python train.py --n_layer=10 --d_model=192 --n_head=6 --n_kv_head=1 --head_dim=32 --d_mlp=768 --vocab_size=4275 --activation="swiglu" --norm="rmsnorm" --norm_place="pre" --norm_eps=1e-05 --positions="rope" --rope_base=10000.0 --rope_fraction=1.0 --qk_norm=true --attn_scale=0.177 --bias="none" --tie_embeddings=false --parallel_block=false --init="normal" --init_std_qkv=0.0405 --init_std_o=0.0 --init_std_up=0.0405 --init_std_down=0.0 --optimizer="muon_variant" --lr=0.0151 --lr_mult_down=1.5 --beta1=0.95 --lr_head=0.0096 --warmup_steps=27 --schedule="cos" --final_lr_fraction=0.03 --batch_tokens=65536 --seq_len=1024 --doc_mask=true --train_tokens=259700000 --steps=3963 --dataset="wikipedia_en"
MLP neurons of a small language model. Each row is named by its layer, matrix (gate and up: input weights) and neuron, and shows model dimensions 80-175. Each number is 500 + 25 x the weight over its row's rms, rounded and kept within 0 to 999. Numbers have three digits each. A neuron's up and down rows have the sign that makes its largest values positive.
Before each neuron's rows, "fires on" lists the tokens most often at its 100 highest values on Wikipedia text that the model never trained on. A number after a token or word is its count.

fires on: " con" 30, "ain" 10, "on" 10, "epend" 6, "rit" 5
L5.gate409:459502474490476461485478427550497476530511496487498483529499588477498512504578477539507562521502480498526497439493477525528506483467485502527500506507515509459504539515468499514507524506496526548525460508471485502477519491489492499502489482488475470481498471481477481453511536513541543496
L5.up409:445524525498517500513524471501533422491523469452567498521502490502524479519498512494512521505469511502492544472501500492488490490508446507513488525485498523489564478500507487484518495489496498498528497483518498484554477534486524502480466539502517461491491527494536515509517496495512464514

fires on: "." 58, "," 7, " or" 6, "g" 5
L5.gate71:477525540500455492547502457487501536495485508532530522500468501511521474493538544531506510492554515506512474524497502521484511469462497465508510501486530474525466517508469522495527487450510487552512491507532529489484480521502480460488511511499523566523547535528502494479549471481494468470
L5.up71:523523541495469506545516503513486485554463449521460484493492479520524519497550497515489519522537478503496481506508481467505459513489505507515491488498481468480530517535538502526523488539513459503492531466489526481487477482533487492494490520519494507451458536543485474483519535538476517468

fires on: " of" 48, "em" 7, "ir" 7, " and" 6, "iv" 5, "it" 5
L5.gate632:505501472454499481497514516510473560515535491496534502514475485481579496510513481547457493548479480501518497488524515477515484514510538519511499507484478488513488545523440454523485515496521515492475490505498470432481439546531495516488499501503494519499490533529539480445487478524500496511
L5.up632:470504481513492490488522538511473508551502498501476517488435475521517516469471485485487504522458495514468498445505504507510530483566485483454482485462491463511457538511463490492487518481543465456512492490509478469499522536494516480568517463480525523499523525546512490491515510502511529462

fires on: "i" 33, "at" 18
L6.gate665:522497521429500532512530496480464459473458459485511449505532511487504519519482526534434537499513518531505511502466516462467498486481454502468503521499503479520492489471498526486447459490485516504476578483499487490501486522507493504513486476475491470478460527516495505559446499483516516454
L6.up665:462510484442490480507482518485531510500469498506487514480535521492513533476514512470522509525535493479476558518492492515515475534508517521503512510539487503497486443474515474486483498498522496527474539500574518507533500429504515507529478524506491502491466486464524468523527461503503463481

fires on: "r" 24, "19" 12, "20" 9, "n" 7, "–" 6, "inn" 4
L5.gate688:503541524524511475476549522508505481471530536519528507518502477532524500509516491478540496551531506510499515518520482445477519527528507471499490486491527512487525487497491533496467505508506535451500504527557498479502533499494496482460527509556526470468458484531537496472519492520511488516
L5.up688:497508532508474461498531495508549492515530528549433494489528511491529492499485448489507504570484502481507518494526523503474532533523492507500554494514525492518500469509548511471521505523490503461505514523577527503493520537494506504496488486534511472487443516496509538455495474496461491487

fires on: "." 97
L6.gate528:500532487489508542504473486437515523523514504526547480539459484528512518558494490511501495553511526496527526485523499514539477509503458468524472501494522538503502553489519460497522439497468520516506469506530529488448493472518491466482478486491482521490493513447489474456477479481502513471
L6.up528:517524481527547511496499486473541494455494544500469486517487504507495511495511538508422508519519492505496487501545477542536478519519499485483497490496480503504493510581523516473504505447477504544544512505523504493454538519496480475474539473445495489540483503502463529469429512510507474516

fires on: "j" 19, "k" 16, " •" 11, "ft" 7
L5.gate195:501543469480486474462523442469518562500484536439476477521532501491506466502456471538537485504548463497513515512520454511486495479520517520504513491515467443550463467493506472481489480496487520490526494512515493532545510521486503494463508457467507510500490479498517499527468496499501469485
L5.up195:515497454487495526450534467510506513494483527464522497499484476519473504509487442503552486447518521532494487508487537500527494463490522536496483512471513513549508467509497502476530526482500548501482491522514502464489511511467491498537530511456498564516486495531478457465503507516523505499

fires on: " not" 35, "==" 16, "t" 12, "est" 10, "'t" 8
L3.gate113:454543480478501544489497459485489452523508496512516537524498501514496505482528481486449481476495523505513511522516488494519509527474519492525498524523477503464500515482502521502539486500547497521482470476451487437509479543493514496513459503498524529513491484494495535511501515479495533474
L3.up113:469497498484491511455516559521538530496497492482504528476515488507483502519502509489470524489487541495494472539520483480520481503486504476517530502535487538529490516457514470492481499466463477490491490528504502507487523523499529462483514498469494522488518480466492499493460491474460500486

fires on: "." 30, "as" 9, "od" 8, "s" 8, "um" 6
L6.gate529:515482535496460561542544485502500511504496510533499495554456527521481464487496456479480487486510523505484520486513476513500499473481489506526490511545480421494454531503532518474477489473491487502476529503467512523475473502492467522468481511479475503499463527540508505478548519509527517500
L6.up529:511526513497484524446484470506487518529516467502479492539497483506503469490506434539480474463460530516458500542467502492469484476505531517511488465501511483513498525503515455539511496479522478510502541490528509460457476468475488484502467502535505490468498469491508498525501491499434566484

fires on: " |" 59, " /" 21, "ç" 4
L3.gate507:492494474533526538510505441536498527553490452540500553487485499466507501503520543475542481511509508494504490528515484474511493475524484487476530473474515582521528462494495508499557538509456486546489501464508530496493500519482488485475492517501559534487485493503501518498537499502531553501
L3.up507:499529540551525471445454502486518526512506478501525493539468490473511487481462528520504471479488485512494494471499481475504501506541453530506525490514478484511495485541496538547525523467535509515476501521472510504483503473558565526493521434542548522480507482500517496540500470512458525466

fires on: "," 52, "." 14, "ou" 6, "ill" 4
L5.gate352:518489504495460529460513497512494474469510515510543491529476445464536496499530504499495475506501524489462487473539544511487484499441515478504484484490511516523526562538532434449503484507495475475521494435497504473491491499515485542458507548501565465514523506502486497468519473505481455480
L5.up352:482492539497441512490498494518494504478523523541478481501479503505494502509462470538473537496432543501484497537508511503512503512493509522514517538465484490485498524506555499468526519488521491493532501480486521466451496502492488508461454513493480502477465530519489484545508533498489519493

fires on: "it" 26, "os" 18, "ace" 7, "2" 5, " and" 5
L5.gate185:504480485495489474522509453513530540508478508490543477510503508492496487498526513494481503504514536495532514517483505503479550476487524487503493493503511524504468543477496503492528497526531473479501488504461439519514477487474517478539576528463481510493473484522525479509557492514501478485
L5.up185:488517488526475480491550517491524532563494510513464524465494496515507478492487500516474483512486520475455464472461505537518455494509501526547468532499490484518496503496505524552446471486535483519482506468481500472509533517510476469561507482498463508481479503496476509467488511471541509515

fires on: "'s" 19, "ach" 14, "anc" 9, "N" 8, "ock" 8, "ow" 6
L3.gate572:506466520496485520501542496470532499520524515534453486501520479529492498467484478483573511525502492528536450488494496488497485460457492475525482494500520485485553458514487510511552569501484524488515536525504484448462452495501513461470521475523486445532508546507479489484526516472516494490
L3.up572:470491489451514510476516506501548476526468512513456525489473506481532490506488503505530520528533461466519507489505488490532522477442463540516484525519544478484526481489478455478497530471466504507484491506503499490469495470505554501431539465504487497437488515507463535504494471522488459491

fires on: "u" 22, "ec" 9, "ist" 8, "erg" 6, " (" 5
L3.gate5:544470444515469489482531501505547531485507502472510519528446527514497533497514498506510509517533478450513525505541499484566497460458506493506494495531498525487546497485486483526518462511527509483482531468475492463499521520484523492483534507499484453475542535509501507564508510495515498465
L3.up5:531523488487505510493493556535527521516522498489522473500484501540526521513520490516485524512505500452523544445530470503521496517483455502464417543511504527496476516508512450504460521509514521521463523486459473517526503514476477531531530503555523498506499493497513517516511507497517481515

fires on: "l" 21, "el" 17, "il" 15, " San" 8, " Hu" 7
L5.gate215:559500483487495474487471482483458500480470466498511504509536498498476536519491493495497546514510517479524503473499543501490539486439526510489501491508517502484511442510476529502485490487463505487504529503474438480516516507518497506530530516434497514489490514519510522499499522521502484505
L5.up215:524487484481474586499538495517487543476507507456469522499517510494496465510477485537477503509497515489452490455518479529486521494526504521492474507523485520506497489543510445482484467480499473528553462500469519488466487506522472474502517473501531494477523522459500460457455460518554498530

fires on: "ff" 15, "ow" 13, "ist" 13, " Sp" 11, "p" 7, "er" 6
L3.gate524:453486505439521496494516516481522461495509490501500506496548475522504512541496466497479488496528519528500520497488471503475481447469495493480504500465490531482493449522486457489506491540452535573528519478472500454474522500517519494494495518518477489502488498467473455496482489494472488476
L3.up524:497494517419495494520494499477474512477481480516531531512478455491472537523473495463519514512524502499519498484476494519528510501432502477485541512475521477526473507463506451510504488497483521546502534502519527470504504482500512468503492484510478517519523512480486540492479482513539502501

fires on: " |" 24, "g" 6, "h" 6, "i" 6, "m" 5, "am" 5
L5.gate371:468493560489455525487560528506493491544518531507513512530457495528487460465542465518551498493506541471511492484538501467498557498526469537496506493493504504506483445511504524505510472518498497523479562499513482520488516479485506476495523499526525512486510496460412513491498527498558496475
L5.up371:503495496539512513484558485501490508506527484475490496590482495496538466422482495492470483487487485474510509524479501547485515516510520526480503480500477504505521502524468490505527475491505491467499541463488505528475487518486472481465575534473517507507506533484498514491509522488464530448

fires on: " ext" 13, "anc" 12, "c" 10, "-c" 9, " int" 9, " conc" 7
L6.gate334:501494489500551445477517511497509507507532480541478498520508480509479509518505514497490474479522509506475510471444531478515503523479478500468492496531549489506525426548529503537507507528517519502484498496510515515494521535511536491508499493497533528524503456503495502489504447471459457496
L6.up334:511503531489498468481509551500531550488469484490426465476522460542461541511469498527519494519524505536475495480482480510505536480484497478475512466517508491521495481536520492523500523436476532536477525501536524498499469507472545507484477491454460496478495482457523465549518496495471539527

fires on: " comp" 46, " app" 15, " App" 13, " Comp" 13, "omp" 5
L3.gate390:535482524449540511491558490513480545489529475499527488496487492479539491551481516528505475500529485502508470490480519511486492467523491487474528563519515500550458475494510513528488501464452538494515482491493498481503496544520493476513485528477482467487517475485533469503481525492516469464
L3.up390:536501473468510507464530534500488545527476473501494487490482468480507490530526550502482481503464516493521528502521494501522483478549469499531531505512516480507488494524542483500541453456463520544521488499496513531530499538500470489512497527512463518489517488493501511468499553525536452476

fires on: " |" 28, " American" 11, " National" 10, "ish" 6, " made" 6, "American" 5
L5.gate292:507506527474461525492464479503527501542500530476524503526505497474529528517491535525489481486530489554535496494495489520530444554527496462505497514553464488514522514491536484520499503513450514491485511491504509533531475503511524504572499518471504496535529472502461514494488485533531521516
L5.up292:511530525562493517438463528476506513473481491494466511486484456476520504487479511492523460468545504489511478485499485512503472499519482505491489435511498441465490507507496488487525514517534488555515535511514497491474519518583536495486463477499499489517512463488461471483442512473551549461

fires on: "-" 27, "t" 20, "est" 13, "er" 12, "ir" 7, "or" 5
L3.gate753:493523475450491511508500554508463454434517504537543512501504503509518553501494502462517506493513499538485456486476472475523508499479499496525543498485463513496478490530534501521498462507510489552476470457446527481505534543520503467475548471537527526517516508456506533491508492509479561493
L3.up753:536501501523521536526488498491470468533489490493529494454500462476506473517489448493469503521524477495503497503495482495498479504503466478496510493551489532495499486483471488524559521492498480505490487548445469495456478535530513510484487454521479516507479483495484507515499488456483496553

fires on: "s" 15, "ast" 11, " Q" 11, "ach" 7, "=" 5, "el" 5
L3.gate484:526497491532517480490485481495503521476499502486496510513538514487476498497483533515488512523519483513513508495505510521521528466508500519512554479453577511529554515433504560430535488471491535513467518498524506537538539484543547545491527526495544502562510534497509529504517487501479487464
L3.up484:515505495478487512504465479483518532512481507523462519502491477514493492436455518489476486483478464500513464505481536521500529496483521497487531499534529487514542496470465491484474500494546481505524514484487574522566486486511522467490490504491532515509489495527544485503470471530527533491

fires on: "." 64, ":" 12, "-" 6, " |" 5, "ion" 4
L5.gate269:493487464483505519560497503486513534460524518507521454521514535501501483515505467466493521508480523504535519477516507515484563492547475503523499510537449528500474532458496515504497511522464476522495500538470517480539529473501445496522496486506488491515460515492483481487510541493498506516
L5.up269:473490502503511498543466518459475548549525512486478496457499509520519537571529535505483510527508530493479505491529499514479507516505496546503456530563491494496480534494517491523497495523500442497549489476457496477506461515494488550522502510429483481521509490471510473470484492512473496536

fires on: "ing" 18, " I" 16, "y" 12, "is" 10, ")" 8, "it" 5
L3.gate537:480497475512488474490482467484478531543476515511517462539515533503508502486519490490496520471494479504524496452526463504533507500485556459490513523486557542513507480469499503493496464540508511458515496513531510507536459486445493439516540490491521473511515510502482477479507541484482479520
L3.up537:492533481494510512438465516520520431469521486500496520544543479510519486542540437504494482466486515490542493484497491476477492497509475466493460560463501474496493530460532503482496508492472539489447514521506532536508541497500467508531500435515471489507517516536505491500506558488512473503

fires on: "y" 12, "z" 12, "iy" 10, "ak" 9, "az" 7
L5.gate541:502460499535508452514493482484512488551553501489559499502510467454515548517519483552455495475506513504529507475479511508558510552504495528512476532496482488477496531462529547514509543509493532500492542481482498495501509511495492488505507499536478491495543486522475532489484473558475504495
L5.up541:490506471511477494524529510503515444488515585498485527461480499484504483499522505535499461503477509505486513496477517471550496509487493496497500470493455476518489494485487471510503499530531526461507475549517517483467502495516491439419516438518511487501492506508524542505508495525504560509

fires on: " le" 20, "c" 11, "cl" 10, "l" 9, " San" 7
L6.gate314:538519478519491485519497535535483489519499504521520546511507541499475491516502498503509470489503511500522494453537508525493440523494509514517541474457460512508491542529483526446529542473529486520533503499502503462522482472527505508490481516472503511519497507515519535519503514470476533471
L6.up314:515535514543500519505494536483529523511447555472493522474526509503469527526503494489515473464511473484513483457490515508517531474492493496508492540456515508528491493510509500468495529496528516508483478492517470457510526523486498514503545465521484510493510457523557447539515507499472490466

fires on: "." 55, "ric" 9, "-" 8
L5.gate592:489562494538521540475500501549498530532507512532510470547480516485509527500510499521472523523503491487490495506524483481433508498484508513497542472491501497498532515553518491469465479481478485483487532468502499445504501474532472485519499544510481529568483522486481491540474511494497480484
L5.up592:496512513496574503497495471547508453501512516443488505523528505501493515509493494491489478514536493504458430513492514471513460526532473500510531504534492492502521560470520520482508534452487494534537483486499507482490504528504482451514457479515500522497489523489508479504497479524525517474

fires on: "," 66, "ec" 9, " while" 7
L6.gate639:512525484499505474470523502509498510461521515509514515481491478537477511489529473482526492515496508497520487501508515530518484502487537492536523565528495468493457476531505469517467509451536432508470506468535536501442492456520466469477513521542511494529518503505506488517547472494491517478
L6.up639:500501520511470470522458526531460493483493520520464474465489467535505514519571543498502526499466467479527493507493521514498491495458484477479526494488508480535471458520466495514511503481479533496527517538520539516531466477475518464515494526500484486502448484496486499523528470481477503470

fires on: "ers" 12, ":" 12, "ing" 10, "ed" 6, "M" 5, "an" 5
L3.gate712:499468535514485524468426527505505476486512511528568494521498496491494459500437505472478511508502543499472509527518509473529500499497469464516505454516477507501494480491511487529534506473520492502522515520521491532517480513484483488478498513541456529463478475514531541515501486531530453499
L3.up712:504519513458487468506452510504499449510531510462497528515498505539459474518492507511447441502474525482470500527577491504472486490507487502523538502460489528453512551503522491537526542469486499506489505502505471511527478488474529499489468485491465520501522489498510513519529487538502489499

fires on: "od" 15, "um" 11, "is" 11, "rug" 10, " Mod" 8, "og" 6
L5.gate335:537535528493475494510531510509486497516471504502457506519502532471525481466482472531496525510502499522486484545461466456477545511496496472461485528533480419489488502507551462553462491508495509496529479481499497499480519488484487503510517489516521520501484506484489500542520497519479512498
L5.up335:515505502516497551526475533541525501503465509479474521500474481542516478473482547494541490536487528528418515499505499478455526517487518463476474502512497481505490505482535470503473496530487523504539524505519501520486433493488514498510482503508501497506463497497507517518495536474503525493

fires on: "." 81, ".\"" 6, ")." 6
L3.gate512:497501468479476521526511494452501470533483515498514506493479492495505480487472491487521527483515495544525482497483513513551468474467516531499514540515537501437503539489452499542529520508472546535521525489548480504443512574469473517499532482518463517489527507511484497485485522489475532516
L3.up512:503497489455486552486512502500495517500477500511483473552489465527498498501476523506484523536555493537516490505496524494536483472487508512502510504507484524500505527526498495563548500531458446503520513522516498495482477526495470499525484473496486514503559487476523489444507533475491495491

fires on: "." 43, "or" 22, "ig" 6, "O" 5
L3.gate121:486500499486465508461516496512555517495528563540521511557519494450500536482464514492497500499455530556530523488501477463502533449517515511524467499490456527530508509510504499517499456506508486532492533537465498492489500509525513486506513502469541471523507466474539505503485480498507509503
L3.up121:509530511505534496526475435487491513481489505477499502530476531527488501489478499478500471480500474469457475486481491456482522529499479523507521494530536512497510508448510503440480454551509481518510444501522498514518449452498487470473486487476501505544474485530502519541470480506541491549

fires on: " I" 66, "el" 14
L6.gate40:475559483495489504514518531462455493506469516481477479513466526531494497506482519513546491489507520470459507491521522523535497439476514473486539482490507512478531457481473470490491469549501528545505528496499480520521480514484516482513476536497485535511502531489507480507490511536504499500
L6.up40:518495498517479461478441509500484485495497491471519487500502506536486506560501455467486520484504490482498483514496509498531470550533506434469457501479502451510513539490465504523432473518489486515517525486512526506536494464481495477495514556506518503514523487511477483475537500503499523480

fires on: "as" 20, " sold" 11, "ll" 8, "ed" 8, "ug" 6, "ult" 5
L3.gate728:503516496483522510502482500513489493519517551515482484507476475508461481465511494515479542507555514498516429474468515480493520556511514503506507522490531521516525493515553514501497515483525503537525460462510520479518532541478449505497481491493537505468484531487502537526504502522498517493
L3.up728:502501539477493485553474493514526492483515475502468454483522499521544549514486510499497475507548479470494519468510566546471478493502514493466528540502489519498530502428507494473470498536486522487436468528509488489454476459455482483482522504501530500478536435514481520516462521480539515511

fires on: "ort" 18, " re" 15, "re" 13, "m" 7, " fem" 5
L6.gate108:477511488505529484468521452478526450507522498524490468520513505452542453480533460523560506526455504527508470506479523470532498499520505500470495438516466483514536479487528504559459497495463497500520522464476523545491524496507505511469514469530500530508487514459519510474525438495484516517
L6.up108:529479505496433528444489513533503514435467532516473513527503509512498493490491530521512431524565490495498458545471491477517500501532530537503523506520519445508524540522491516505493505483480505479486510505531471498490529481474535492478506518530498514524503516512541496540496481485463525481

fires on: " Y" 34, "y" 14, "iy" 11, " Ky" 6, "ur" 6, " T" 5
L6.gate290:530479470521496531468460480489496518513501486524478518535526466507487541475513485524495529461473475488495511539507488496519511538461521520523497489484483464464550524469490506494512521470489513489491520531509539507524511511530506468467518501524503524545604492522502475510495498481455491463
L6.up290:524522486541510502500462509485521490509514531506488491488466441487480519513469488447451514492467525524495494509539489505532508527503547511512502490498454475449487494440522473471468509550514509484503480512525516512490515504503491462478538506516492520472533553507468456515505466560477480577

fires on: "." 90
L3.gate224:478512474510448546522516489505512490516524572493521466472455475523492478491473476477495533516509520531543560481463526509508467437497471523500522485477555539479474457537471462474500481496437500504486518508512512541485464491509491515497531471526474507464516488495419492470473482510471505511
L3.up224:522496474507440535555535512488521497528496519518531485489481492541498500494517490501471491509446497513502546500478529525528462438537483523495541496478525498488488445539472498515525466456483564521506515476512523520498521521508496476504545466513471462509524511485417456523480454538477520455

fires on: "om" 25, " qu" 19, "ur" 14, "l" 11, "'" 7
L5.gate329:501507473501503496508493473541480486510451471491515481459494508449512495488499502509466495549557513522536536477483505537507465503514522534492512484516488525483491465510500526491462516476498501532506492515487467474497524481499493513490474569456500496493446474498487510465478468455510500484
L5.up329:495516516517492536516469535457478456495475511526487526517514490526445468507521481461457517497526515498536506487505517495521469513509498463507470482512458491479504466484493517521515483506492486532463503478505520460489515527533500505510494483477494488499492513435455535497474458541495499452

fires on: "," 87, "\"," 11
L5.gate61:464457467495481526497508545512486484481490518484543508493463480495495485498541482482483553510517501487559517518476487488486478477476512507512506549495489526490498519513524503510535474491483442489482510512531504489437478474558467493495481449463471488489476519493458494476469471459502507505
L5.up61:466503526542502481511480478466498508485499504470494500509510479519481529532464548527479484509508510497533472510479522511523489521468527492499448490456528482547505476505462510490475496522509538471539525470523480531506513463493519498465553534531502476478484492485535515486493469553482514483

fires on: "-" 25, " arr" 7, " book" 7, "um" 7, "ia" 4, "." 4
L5.gate628:557519505503508457525489500507519532488536493469528512516510500523487522494484479497469525479503530483464496533503495493478532512507465509507495515509503505486519504489537524536510487525480509471523488491477459407537465471535504525506487511524477482496487507504569521504487537458518497444
L5.up628:485514487464489517509511525506522481499490518492493513494466541538513473568522530508476494479512500457479486489486546483511500487526486534488493528513528505475477513471507528500471474524526503492482560497506497503495484544489545538471525502498513439484461522500505505446514519519520506473

fires on: "ow" 19, "amb" 11, " Bow" 11, " Sp" 7, " Po" 6, " Jr" 6
L3.gate18:497479477497540561503567504526493462432547472513479534464517492534514524485464480493513488501507477503540471483447503493469525528482514517473514503490544521506472506503483506477523510541498511519501537512462484485461478498470515508532504513515464488506495471459529518505453543513502513514
L3.up18:488485497497501513490521506464537564502484494495512507511505491482494531509506489522528512472495504479543534475500473492506508478498463479451477489527535513519470497492491458476476488464491476485536517495509475519485514517534466500531516480522500527445477505494483459512508478535528524530

fires on: " Z" 37, "s" 19, " /" 9, "t" 8, "d" 5, "k" 4
L3.gate324:530526520494539513501494460522454479536464496544540544519486503481498532481478511493510543511467461495534508517464469524541473490539539489438538482496487504477478505506479469516522520502511500509518554487480547507495537493542536500546516491488533487518486485491490501481538509517514509530
L3.up324:548495488471492489527512487519500485509524510501500508464510512486509501507475474504489500490498507531489504479495497520540505492516486505511493528495512515555510489488473475547539465509539478500511527545534536527518477509538506504480467514493526512518477491501542455506503482496484534502

fires on: "it" 14, "i" 14, "est" 11, "ili" 6, "at" 5, "am" 5
L5.gate10:521530483453519493534499489490510496488505507500505533501520468495438488487494488524503514557529511516489550505512482490534521479529468507483475496497553513523460516445505510523443499514500496518485465474521518498533471467496508505485540482523485494493469521522472499506512480468512489511
L5.up10:506528508472471508484465513504583481477469519447502559527523485517536477509490492548481501513517475494487495490524521519580522487499486470522516520496489482510519501484526512485449459473461484506464506495535499481536440497491550483556513450508485530532495479516512484478496490520493463476

fires on: " " 20, "ion" 19, "il" 17, "ort" 10, "el" 8, "ight" 5
L3.gate279:508457501525499542549506449483471473494510512508482441520477483471483494457471483447507488513494480505516451488528551536513537495434501495495508503494488477518527504513524511469477464525543476502518476495482462429510448483488524480502531511471496504495515495508472491526499479509508523486
L3.up279:484506471526507493485503477470456479543502512487491455489514456472483464527489499497473459491512455492492479469492501457498514510495509530514494519484499477463506496534486519487467477494494498534543482515500519461512460493498523517493469521537513484471529515539475462494444523526499540519

fires on: "ust" 16, "ing" 12, "er" 7, "ed" 7, "ap" 5, "rop" 5
L5.gate467:483506536490512477417447514499538516482504561510509496496539450498510489474455498504503520518505518437542535523501509487470489489455488523479486472509469482436466439502519510532527451497517506524489464490495498531478483536486499521508461524510520497480516495511501485489461513475516499519
L5.up467:502462505559487525498492552468489515519484510480509517482526488488497503527471468491490500490541525516496497537498489517501480475500501484526515452486486486467530520469508518497492505471514475510552464559533479484525506459519483530471516493512509480492496471553490523500505463470472480477

fires on: "ow" 14, "enn" 11, "pp" 11, "yn" 7, "ens" 7, "k" 5
L3.gate510:458514535482515523478508496509522489487556494473499520444526532557504479476521481490495503502472522505483537506457505493480512496476472500536467506470504499533516454481478467499516506488474525482517522504505542458481480483494505434473483521520493502488463525495512490473486497531484479505
L3.up510:464490551543494484516513555524493463518510506484516506458460477505459558529496483538543471496524534497482509534509470440475497527466501491508535511513485498478525487541466506498493498494468537472522533499507497502505481486504503511513526508453465504497478509498453505529473480526534503532

fires on: "al" 28, "g" 14, "Career" 8, "it" 8, "h" 7, "ency" 6
L3.gate333:476457540469459495540523532512549485527565521516487532541507501522499482491506465502473539508500471511445488520468476456521546470507498543493489502446558507516551537462512505520506439486495507496467492512531497476475549497498484488518497509508533516522505449491481523467553536516478493455
L3.up333:562463507533493524499484536490465508513518515463540504507456518501512514453490522499479507536470484491525480494450505504480500525489493494487476507476509494433535530540492522491517482488535507455473503486521444491483497494522502504516491482502499480480498497535535522527496522462452454458

fires on: "st" 26, "s" 23, "ad" 9, "l" 5, "ust" 4
L5.gate626:458541521528520453518482498445502484499483536487492507490496532486457473472416497511493481477482510497474480530509524508548527473497489489514507510516506501502493508512493545503538524477511467504485523492511476484532488558510448509475498487537517510510499482479511526521495530522472486464
L5.up626:516529496455539480457518491530496485431504508498492511518541492475446443486498521542460518497469524494494520483545510469497490486470477483523508512490503477512530477489522506574495501487515472514481459535477476481519446502455512489487479478540537487500498508494503502541486507463501502471

fires on: " be" 37, " |" 29, "ain" 6, "amed" 5, "ld" 4, "ing" 4
L3.gate736:506528489544492499518477499496486460528492516498499513546512501463470523553513475498476499495498526471496492532494525453493497466510535457493490487458519511515545527497538479466486461535510486520504524478542477493465472537462497463477478476519471492491505482494509525547492479494495525511
L3.up736:459496481525473488478462480529517488481475493481461459478488503487462527479474524521473504534579499475478495477485543502511525534518456507471486525503513506526466486512494534532547516464487457524448517507494526521493536490471506472518493518491514480496508475493538506482503471520511542554

fires on: "ic" 15, "al" 13, ":" 11, "ific" 8, "ul" 8
L3.gate593:480489456499470481503519493471510509494509498498508467511477520462512534525473502490478523478501474492478498513492454528481526472494502509481541482507503486531524488482453460523446519509495477548520518451507509480458482496500528505513456461491495471495526530554520519473433483506497514486
L3.up593:477469495525478470499508474527491523482474497530487467481515462452501516489507459480484529445485506438503522482468493513469530489552499516500486493491523518547522508485479519499463518457504546522473486500505504449517519525520487505490499506511490493456503484501508474454500477503536548497

fires on: ":" 21, "." 13, "w" 7, "j" 5, "20" 5
L6.gate150:482516491522538516528519476491460459506525490488499504527521525466501512465515466513510502497465527501507498456531452478515531486558478457541493524476491491523500501495477471477493477538516484530481549494491479499500525510495492500509514464468490528479474534506457519482516539521475461512
L6.up150:512459485468488499545525495515504518486496521469510462511506490499478549521484509518503501516467498506486490518461467502511499528519545488485505508513497517536474491484495528498541479518499495490548512526504516526490484534514557470554537499515520467462520456520443509513452482488491501509

fires on: "ast" 11, "and" 11, "end" 9, "que" 8, "af" 8, "ign" 7
L3.gate550:481518515493516528444527489502478503507511522525506526492543537542501508509467443505469491531483464482460503540528465492508475494510494507531445477520501498519491488470458452487496561492492423548475495474487532511543498499497494535507516547531484503510459515506503492513487514494482492487
L3.up550:498505506499502535470522520539523513471545515531511521519494505532499519497469509479515489462506528495537533576515522494471515472518509509509475516506456534468536464518466501556480522519490468516513510558525532476506535502466485463509478499491518517505507510542460477477526495491506512477

fires on: " and" 33, "at" 16, "it" 7, "as" 4, "ab" 4
L6.gate572:513550544489497507531511502530523533523478478508522477533524518499503472535484535513462540504484494495469551511541490510511521464486478499448534443517539468485494489503496499485466495486497472477505477477489551457516543520467516505533512478522511459462468533519517493517475496458496497511
L6.up572:514458521488496493521467523491501482512478477454518545513463471529451525527470500524504502469480488509476508468514473513514518513503487503514472495528525532529530492495482474498511530532514493532483510513500496493506479517473497540502510452507524486464465513570519474478538505496457492513

fires on: "ound" 16, "ul" 10, "al" 8, "r" 6, "ier" 5, "l" 5
L5.gate108:496468506474519508495457490471524488510501491462506478493503500491486538476491481490518490491518490494514503514521502485487547507509492487483507524494510487500534524499523508505476457475572540593499508457498500501505487527472524459476488531547489522485528525499447523494413532499517522470
L5.up108:500451523523511476538534507529517509495480486508482522477504523506499510526515519485528491513485531479500469518413482449507519481497532506529508485485458487523501534513484482497502497493493508462490490490509519499543530532521470506432510507499518449466517466560532511476533476518468522488

fires on: " one" 23, "est" 18, "y" 17, " second" 5, "ri" 5, "ird" 4
L6.gate181:528546501530504485507524501463518523481497540518512456478539515497466499524502550512536515533478487504530483517491480477508541489500473514513535514462455492508487515549498498473474523507473480487484522450503505485507473473496483488476503510467511515540485489484508519495537515525483488549
L6.up181:486479475466515497511484499503510527488496467466477466496503492507476481520547496512490499493511488466460544484514492465493527544474531510494527500483533506517506472519508555543491544443530567483471545494512493449497534493491508494491474531488518477509480493517540535529489482490468485515

fires on: "-" 79, "–" 16
L5.gate25:495495460497500511477509512530512480490538499517464487526473501502482511517493487483535503529494472476511502444522505519473487507489513485537480537516467508507453496551508515473504488499520496509475521502496499495531521537519513443502527495484487496495415489512506510447495496521477494520
L5.up25:519515512518473506515527503502536532501475525459496502474514501501528536514484526461556549531507551474525502483524539506517530485489470528498528531542506537491502506507504501493519477498506519490474505547517531515500480518568518485467462519566502515506512492494502491499484481490482494509

fires on: "-" 23, "-s" 15, "-d" 10, "S" 9, "s" 8, "es" 4
L6.gate509:498476529458479515530546499445499503518469548515511527518540508486471509549512508465456512501502479465519488510521524469476481494533498488508464484510478500505498526499512448517517542465468527515538509509521559531486506474499492455489513536521532485484451551524511489503479471496522477506
L6.up509:510515443450526513509510532505446483494500521521500485526515582469507493531492453494491491541509523541523524547471525497509497482541486517519471510487521482468533496500455485509508523495555498502496515479507529530460490506502536517502474491504430462469479470451508504498509462491488536553